config = dict(
    num_attention_heads=6,
    vocab_size=16384,
    norm='rmsnorm',
    rope_fraction=0.25,
    bias='none',
    learning_rate=0.00991,
    lr_head=0.00651,
    max_seq_len=512,
)
MLP neurons of a small language model. Each row is named by its layer, matrix (up: input weights; down: output weights) and neuron, and shows model dimensions 528-719. Each number is 500 + 50 x the weight over its row's rms, rounded and kept within 0 to 999. Numbers have three digits each.
Before each neuron's rows, "fires after" lists the tokens most often just before its 100 highest values on Wikipedia text that the model never trained on.

fires after: " ", "9", ":", "Y", " |"
L13.up23:406511528521502432482630578494475533597553483440614514495393516488496587354530524450490477530498484473458532506517482521516443418418554514507582497474512505465481511442416513479527501556480483462485485509600482583558506549470495520542476577433579485492547488465505463517594583557490531422522457602560512442457537475567508403559505411454472506375484535508427524543495481530545491523456522469457511532510544593511496533562506557508468582487517599602605493566468548537591501530545456468494478486500528477550489479415570537508535498446544522424514432409559466590515511521448449503
L13.down23:539539488570516490512433484527548496452507598503443545537526521411448384467467465477442477530548404527545482471530516523522495477468460542470439468475565480443508562494549495446547446467469480560457551514380447404513481442475520475540582440502560547603434527526453512485474584483513510497600490449509445579500507541520539511483471495494540544616473510541468560522538420439506511589521502495530559503467511537429437538605465551478513509556554528510470534501459587451441530440535424554519547447475512537548511493459503483441464502577519479476484558617507506505537467497449543511

fires after: "\n", "-", " J", " (", " the", "=="
L13.up2530:474517540573390411479417457613580500537463426501508536474415519509399558492501412482490570568485429454571506541521564558539517496468509444479449433522490482422437521466498448478454584519507481496504536527598383485528437544525518475486497480436527514551476500439508465525494452386551506550477495419471528538513497446515589515445467458477492583513528504514480425558472585568487438552467438483563531527436539502478515519479430509439499521399492457503443454572505509464455477548544505531421468429414512436552502494583512504473500546536600561504531507478432497469466549414566528433
L13.down2530:452519507494582548464472516480508427575475549506530530497434506518386461437439456476513453521493557476544499505526502521537578337527482471530552497404510531518456445482479488505487611440541595443450514416532543551437485565477465555525526486563500564440511503410534536447515446495502558390501458474543486629489454572493469467542414519484430494383414583476437454434575497435425543499571577464499559500515518535484465513576462511517526473512575452558547468466429434467489394513550476499523564458418401552454503471517512414452531491589652455536517508477527398463464522461521526442

fires after: "1", "3", "0", "4", "2", "5"
L13.up2355:518485520549522586509459476556486565505503484552620490454436402482529574475609539510492568527485500570535446526496477587538524504587555549489478408477552537463545493546559578420586551484436457462555546445485510508537522610454519516447511438539525529578447571460512534451403518408539455520414557598548474509468494512547463447617522508508475517499433542460487441426461521533471513510457469485522528566622428561425563562499516426493500485446473443611442490520471519491562541537484515558518496510506572451499495500451495507452524501476605500520604505465401454508529463469447475488
L13.down2355:500575527505526447485458563570519435511486526469527488511395497608470458546488466479515517432620533484433394499620497475544562497388506435500458496489557480431462537352398410440510471493519496444473565597371564546561599363519542447457499479457492567468504422560437479487457492582616511521533438441464450509488586494495494522417430420404422530454544395548487450589456544509452526549515499552450455466488415379473576511523510434576552493548587552524496514504478519503495484460516483547506493419488480468536480538502439550518520539444450514473486442407504511400494453573493490391

fires after: ".", " (", ".\""
L13.up2362:469555504579462540483533438562509523460434525527497452552494496517497560486520567419458504503459493537551532531587502546486479586468519410524505587525500463466535502522453516441530550498561507595478543395594518520487498455420451594432564504391486616433545489496439526449531485581421505520478547454490467465456551556483491542573498605517448491547518481462452523428578451406440555421434481485480625604545392501525485457494545538454473564449525500523571459508451566464456450465535513549603519466516498452502457469494489422462516567577412596550527477485431526528479507502454509441
L13.down2362:414545579493510565476534537451472446588560538435550561487534495462511583615530509550525470560519509437595442457485517454566451432571485531515416482502589504466526460449611431444439456505441486403513478510469509512490509456483441374514443481483513488549487474524554498478547493459519453529562514522459522508452441441466399529430496517539530526535572488447509439556533533619453456435551491531550472531425442483436524511575539581574504498486479497504472534484519512474513471477516459479396581477429476553444479519554529527510547515531437444500474633507578562519565487523607472519

fires after: " ", " was", " |", " on", " the"
L13.up1627:521572470610497504506499532510372477469596530532527501466462392524521566492470391469424471565455613583595519512574542508463603619545476585517483433583438561450518571463516468559548562475564517433491541470465431478455529481490480509556566470456469514405567521451442451496467510449586461499459521563524582479534469457440544511450565436569493448544508520526432489555454552447444514516455529546558461496518500430373511490521536482518520458464592415471426529548584484489456429508568595536489511478521507516456534462557470573487459534525489485436491479501479479582547529488488583437
L13.down1627:482445501348375494612529540550547487452457494559447394488582525432552458603501533465469491434539509498534485408498465428501496560446484493565513494461520476556429445449593539486534441464555577517475503472484508561481409534399505487474478495481526562444485487439478439495455513478528517494452507422510471466468510471462425511476418465477497500513533423452519447617578451493607539532490522569522554496472572494470464487593493528556399469483480360518570503526398413495454539560460395451523543510486527493519549523550514499500531506400561522583577438545491511451524454456502476499

fires after: "\n", ")", "\";", "==", "===", " =="
L13.up1033:478588538555581480566501507556520532399504468394527537440450536455542476460471474546522478471539452574470475499526503551547407468580585442523492483463418464533605547484507445567543500434465428503447501472478529465451531511445428487626471547505471600439520483513456460411544545439513443440516497451559486480467468491467420557405504486503553498465550503542581543530521428503502478489574484476505482621479518508456574527455500544365609506553527476565421518430513426504575441546574578427500481512459525470493509419577540500560541518529484540551517576553421409623543457512439432488
L13.down1033:517483474445538572528536571524547490555477501624490541486580511570425569498431486541530436485512502440419589638466479484572592532437518554558442522550630529550495432556554546423488589512412593445440430491500420464509436475485496673486492560543521534498461551544477454554499500511488493471566513458542491525441443508551584383504482610530564592495456503461453496474513504482566484473516465518487552507487587458418501495479464520563485507507473528578509525555508531496521567476546501526574533560467525493539514514488507464511565534440528552508409485530527551432480454566528511483

fires after: ".", " (", ".\""
L13.up1122:565549514445432525528502516484517532465519406552489499620462483444531442503456488501502548503487451527452477481481506446470496470553519450549518570442548545522497427396422574532474510466509540402497489451550508444515510502431470493525491457417548529458456502510477538458535510531527549520448505552591475566443524586558414457549503578522486490535479540470466582559430476506565543546517509555472503593501443545472500470530526669515562533571441548621491473601504585473433497456503469592571411575472554445459554427495553449531484589458513496605466490452535450548496558520512469433
L13.down1122:459507559466579575457599500522514450459466484495550550511524480459443494468507550573438442504496458481532481553508557489508546493485480572549480538511496459527563521576506477538519479518474493478481497502479516524493509475506452484463518507477466497466531481481521444460546539423439547467574500538418429470591505511460477531485462437505494451465454535492551443498490594538469516463471450506522553526496503500455453522580394495478426520490476464491530488455491500400545508442478493456436538451561534480450502502555557527499450437468500490420391495461530567490501451410493556488

fires after: " ", "1", "2", " |"
L13.up1137:478438459493462473562529554450506490456420455508591511575527521453547551543512518404535521580452496427521481527506491480503435475531573469403458479600580443503554499488530540473485541553472493477498500540531470459500454504423494561470434556563580487499544504467515519503520555505526523490408545527512489472493506423451601532592489446465474531560501514409440553466470467555441447559537503485525563452467454566513529376517386545501462543432549484497498523462450588429543518583528460505541527486492482592581591503493449505494499520505430623400457553530547572528575565495498433502
L13.down1137:578522554465484551438518447440478440519516446543506550434489508559443470584544497433436460482491550590491384528650433563528498527551505448493476492481479450601569444418564496469477506507531533557575591476557444474485489504426451472405416497523500457540583559463413536556501518522580532616543474512462465535520500507521431501535552487525461541380560466510526592418554410467539492493484563529555457537446505459563522485479463419523520411461495553549437575525500462463555520420496467529559468441476446599454546534526529540506520496493471509465496553469514616556556424443565539463

fires after: "\n", " |", "|"
L13.up153:565554542564490462478642499535454510474557463485491538485479532477556472538506410453448434520462513623534428461458488520459463548573572501504505572570451430441576450588482525582491499635465530540457485491526513459461463546455454500522447555552456458437548507498502487555473483533550505526460499508558495484498472527459526493497456435441555489490513475451541420492436568491488448491506565503469613507493443489546486593516484476482513491515523515470499553436440498471499455497545466509475543504579518493515502487483500490497521468530499474447579409646572478513500487498437496532
L13.down153:509537477489552429499421482504486506421451487559439435510492543437490527456504450504536548482518450563505593538593554417636529532470510461595532505573586461456521542499515488454557418474503482526497448401461478491475431517448584517544482430529476502430444533555427448508479493546494486456522492582572475563516551471519559569521527541526555600476419460530428498578530453471532515506553516562504534494507518434503468436478477474539542426406426424546489563607591475460468515417417506518561489522515524508498468481484547522445490570528449481479493495559461504515579505540459480444

fires after: "0", "–", "-", " "
L13.up1097:563501485542506507562501501539450584535481443461443458556566539498545542448558521439430453549490498556508420432460562559487549490511546481568554573473419454509541458495545462451587510570490453536494485469494460439512446469418534564545414557478450520566486558557474532458463507479513452514525487484541581531467438434574424421427502548586590486480452526464463496450447494499464467401466430494599509414524536540441544446467495560533428484475501518494479580475503504529472506546526481430515493511445462531619476538505484586497482531456467514505508498541399519477491595475558504532
L13.down1097:555493593537432417454471449568517459461474508543524451462511563484486538537503596456520418446505567544472542541452549466520504408550437438511516515480534608561546548452548563474475488455437430536464507526529478496363553493489468596503551468467524474482520545625534372527412500519494560490515436476552514495522486473611516416577567401514582550484436449554500516518578525443553505507520515541544505509471430453449547464459514527550500537526386502538559487491573492497501531566488490424515569473488510459546581595528496460634447520408449459543441481441415495468502418468452534568

fires after: "\n", "-", "um"
L13.up3027:493450544414440593437477515417458429492502546520564510499571554458508471497513455537420542505450492499516572573640486493552464432497475577440491519459445510531499478460523476525544600498496574584539520482502518494553600550542421475521496490495500518522488595438536564544542465468498499432426449423511422505522485465457455494593537562523474498608419501500492506512518425452534474456517508404456496517438627486519514440438499467543503473483551456392555464458513456521398542470455547431486539486468521508508560498481479456557561473430470482565513518527560573573392473466504487471
L13.down3027:453499507472491549481502596514473424484526534543485555513472533472530521513447507434497554385508535514572504436539511482542576432498597608468533648434521528510486448490512485504420576475478518497564550427473527513439526579555430517574481524438510476451509555499630525447515527493480536440512500469519448479500464448533489526511576530537533477515432428493517513476489457510513477408428495436504461527403683525630443443527551493502585499378465473483499424465448498502436504455450457507467449460491611547535584447515437483551474606503514483436507482456597580506520484448487542501

fires after: " ", " a", "th", "1", " with"
L13.up707:421487587410447475483542529518507479442475519499478534492508407523475479523521491510589505418548501471534510446552511545523500567511447507550523476379501460531451525534478464521493570505494425550444438524570483505466456457462458494436441429471489493581560488472437584544525570373508500474482514583457587417457553472504475532395542482556483534487531410525456563433452496414501421625571504519479476447480530558417451541557566495484488590515473463445525599479540519458513475516562409398578470526494446501447614508524486578501426552579544524500568478543565485594521451560606603594
L13.down707:471600452440609482475531569542430475549503535535497519476452561508598456485566490502524541555547515548500512450564582475565556534498484539606501585431488567473581425539541547514477481508504545558540463532513440475523541536549477490494497480613514374483502567559444503505420521437507516387459417509587459579448550477478534484552547514419433502461528538587448560463568538472559432530542502513526451501453560439533560474577498511449529463498556499430509509529622501415474555520523514501485479410560459454613460527495489436527435480516535534502463490503400536521532495510438506469

fires after: " ", "1", "2", "9", "5", "4"
L13.up211:503454507481508569480541454493378536530481501432487399543445428475535479532538582617534491539479524594558478566452568488565437570535453514413488396465485599467626641367487405445607447568503489510388588495567406417513493533494528559507437443502525397480513468594541489505422513490499498452539481531537409459471456593518539488420449443521515501550487466417454562471502447466484427523446497389473492439475489481478485460504512502515416517446443556603445372504486570516513471511514544551543565501459589532516371499520495463523528572501532446528507475498439530441508536490428420560
L13.down211:483487527553572482436575487515533479526562521505483571474445523536521659505501540492488510513526499471561496526435570530482568469430491543606542531504625512509531449534525568454387410484535497517535475556479512558474479525535450577559500533539466527570520509543451528535543461427547493510493506404496511490585547458513408487509541571461588507526490497491401428515492591471513574519520450506530503601509481448469519481476454425534503450490451430469579533464543433567375536412433509502567460411533419439505543584514547483496458491577466394476544478532459527556428485450488469475

fires after: "\n", "0", " |"
L13.up2969:434517586503489559510573479521504526455542480498568492498559542466518512519463519476483505450507519506485636405547570576468488452459467595441442517519523502520505501399422557452411510496560557535519569449507478540395467506431560452600469459523528421558570455532515482432414638523405514486396496561564475494625551514523492549453441466434573409538611562444462480510454567541551574514522575439463527446552527470507493473598467553414489570532498450418545515589444510520575416476541482442559544536500562423522525540514426427449526506573562495485473452465477483504475561514480508509
L13.down2969:482486502520571435447541492385514521509540510512571520599467434533508542501497467558546519456449425436492531519556614356490531432539541516523412459524590523452487430480473494581506533534497478465487447426522593493497471565522499540521474512517559507547543505534524590513483505543497516418677523526532483559421465533401489482614514493468514586466498507502548529554509524442533535470552530553596511537471470399492483440479549463487513459430448416498572497639485494431422490551617391388484411468494461524545496517515568510532461557462418503471393432590487556555504442468485435436

fires after: ".", ",", "1", " /", " |", " "
L13.up1767:578542425488446460572556486609475482523356428542469438513483466472446578539545432435508580576455421492471493659531535583475461558474506495495549428423507586550415502407490473504407561428465525517378503516514491564468439467534468553505515513535562404471545504534533512493486434513479562471451556469457501430401543514488500483521436517525511453470598478479504541524523525432462413459493538530447468512498565530481460508596467486476521497498513416516488578478561463514512618482527366496470519453527583511475458513536510477521537494546460468522459471405563522504521480473505498600
L13.down1767:460580433568568501392500520491440535547506495521556504479502494521509466503473480553572572476472564623455659513510510537550492502484475542508476474571559390501457515508473512569628602582457509402544587555489492411545459568467510599498508461460477442521473523529499537483529530535518510419554550493535530551519538494508511482522583454482566560475486550452477511523500465436494575491523491471496534546444484479536502511528469530509477473509525538575428372469495472583463398438480399508524487486550520474522464453470483436508445460575503492472445446444503440467496524523473474426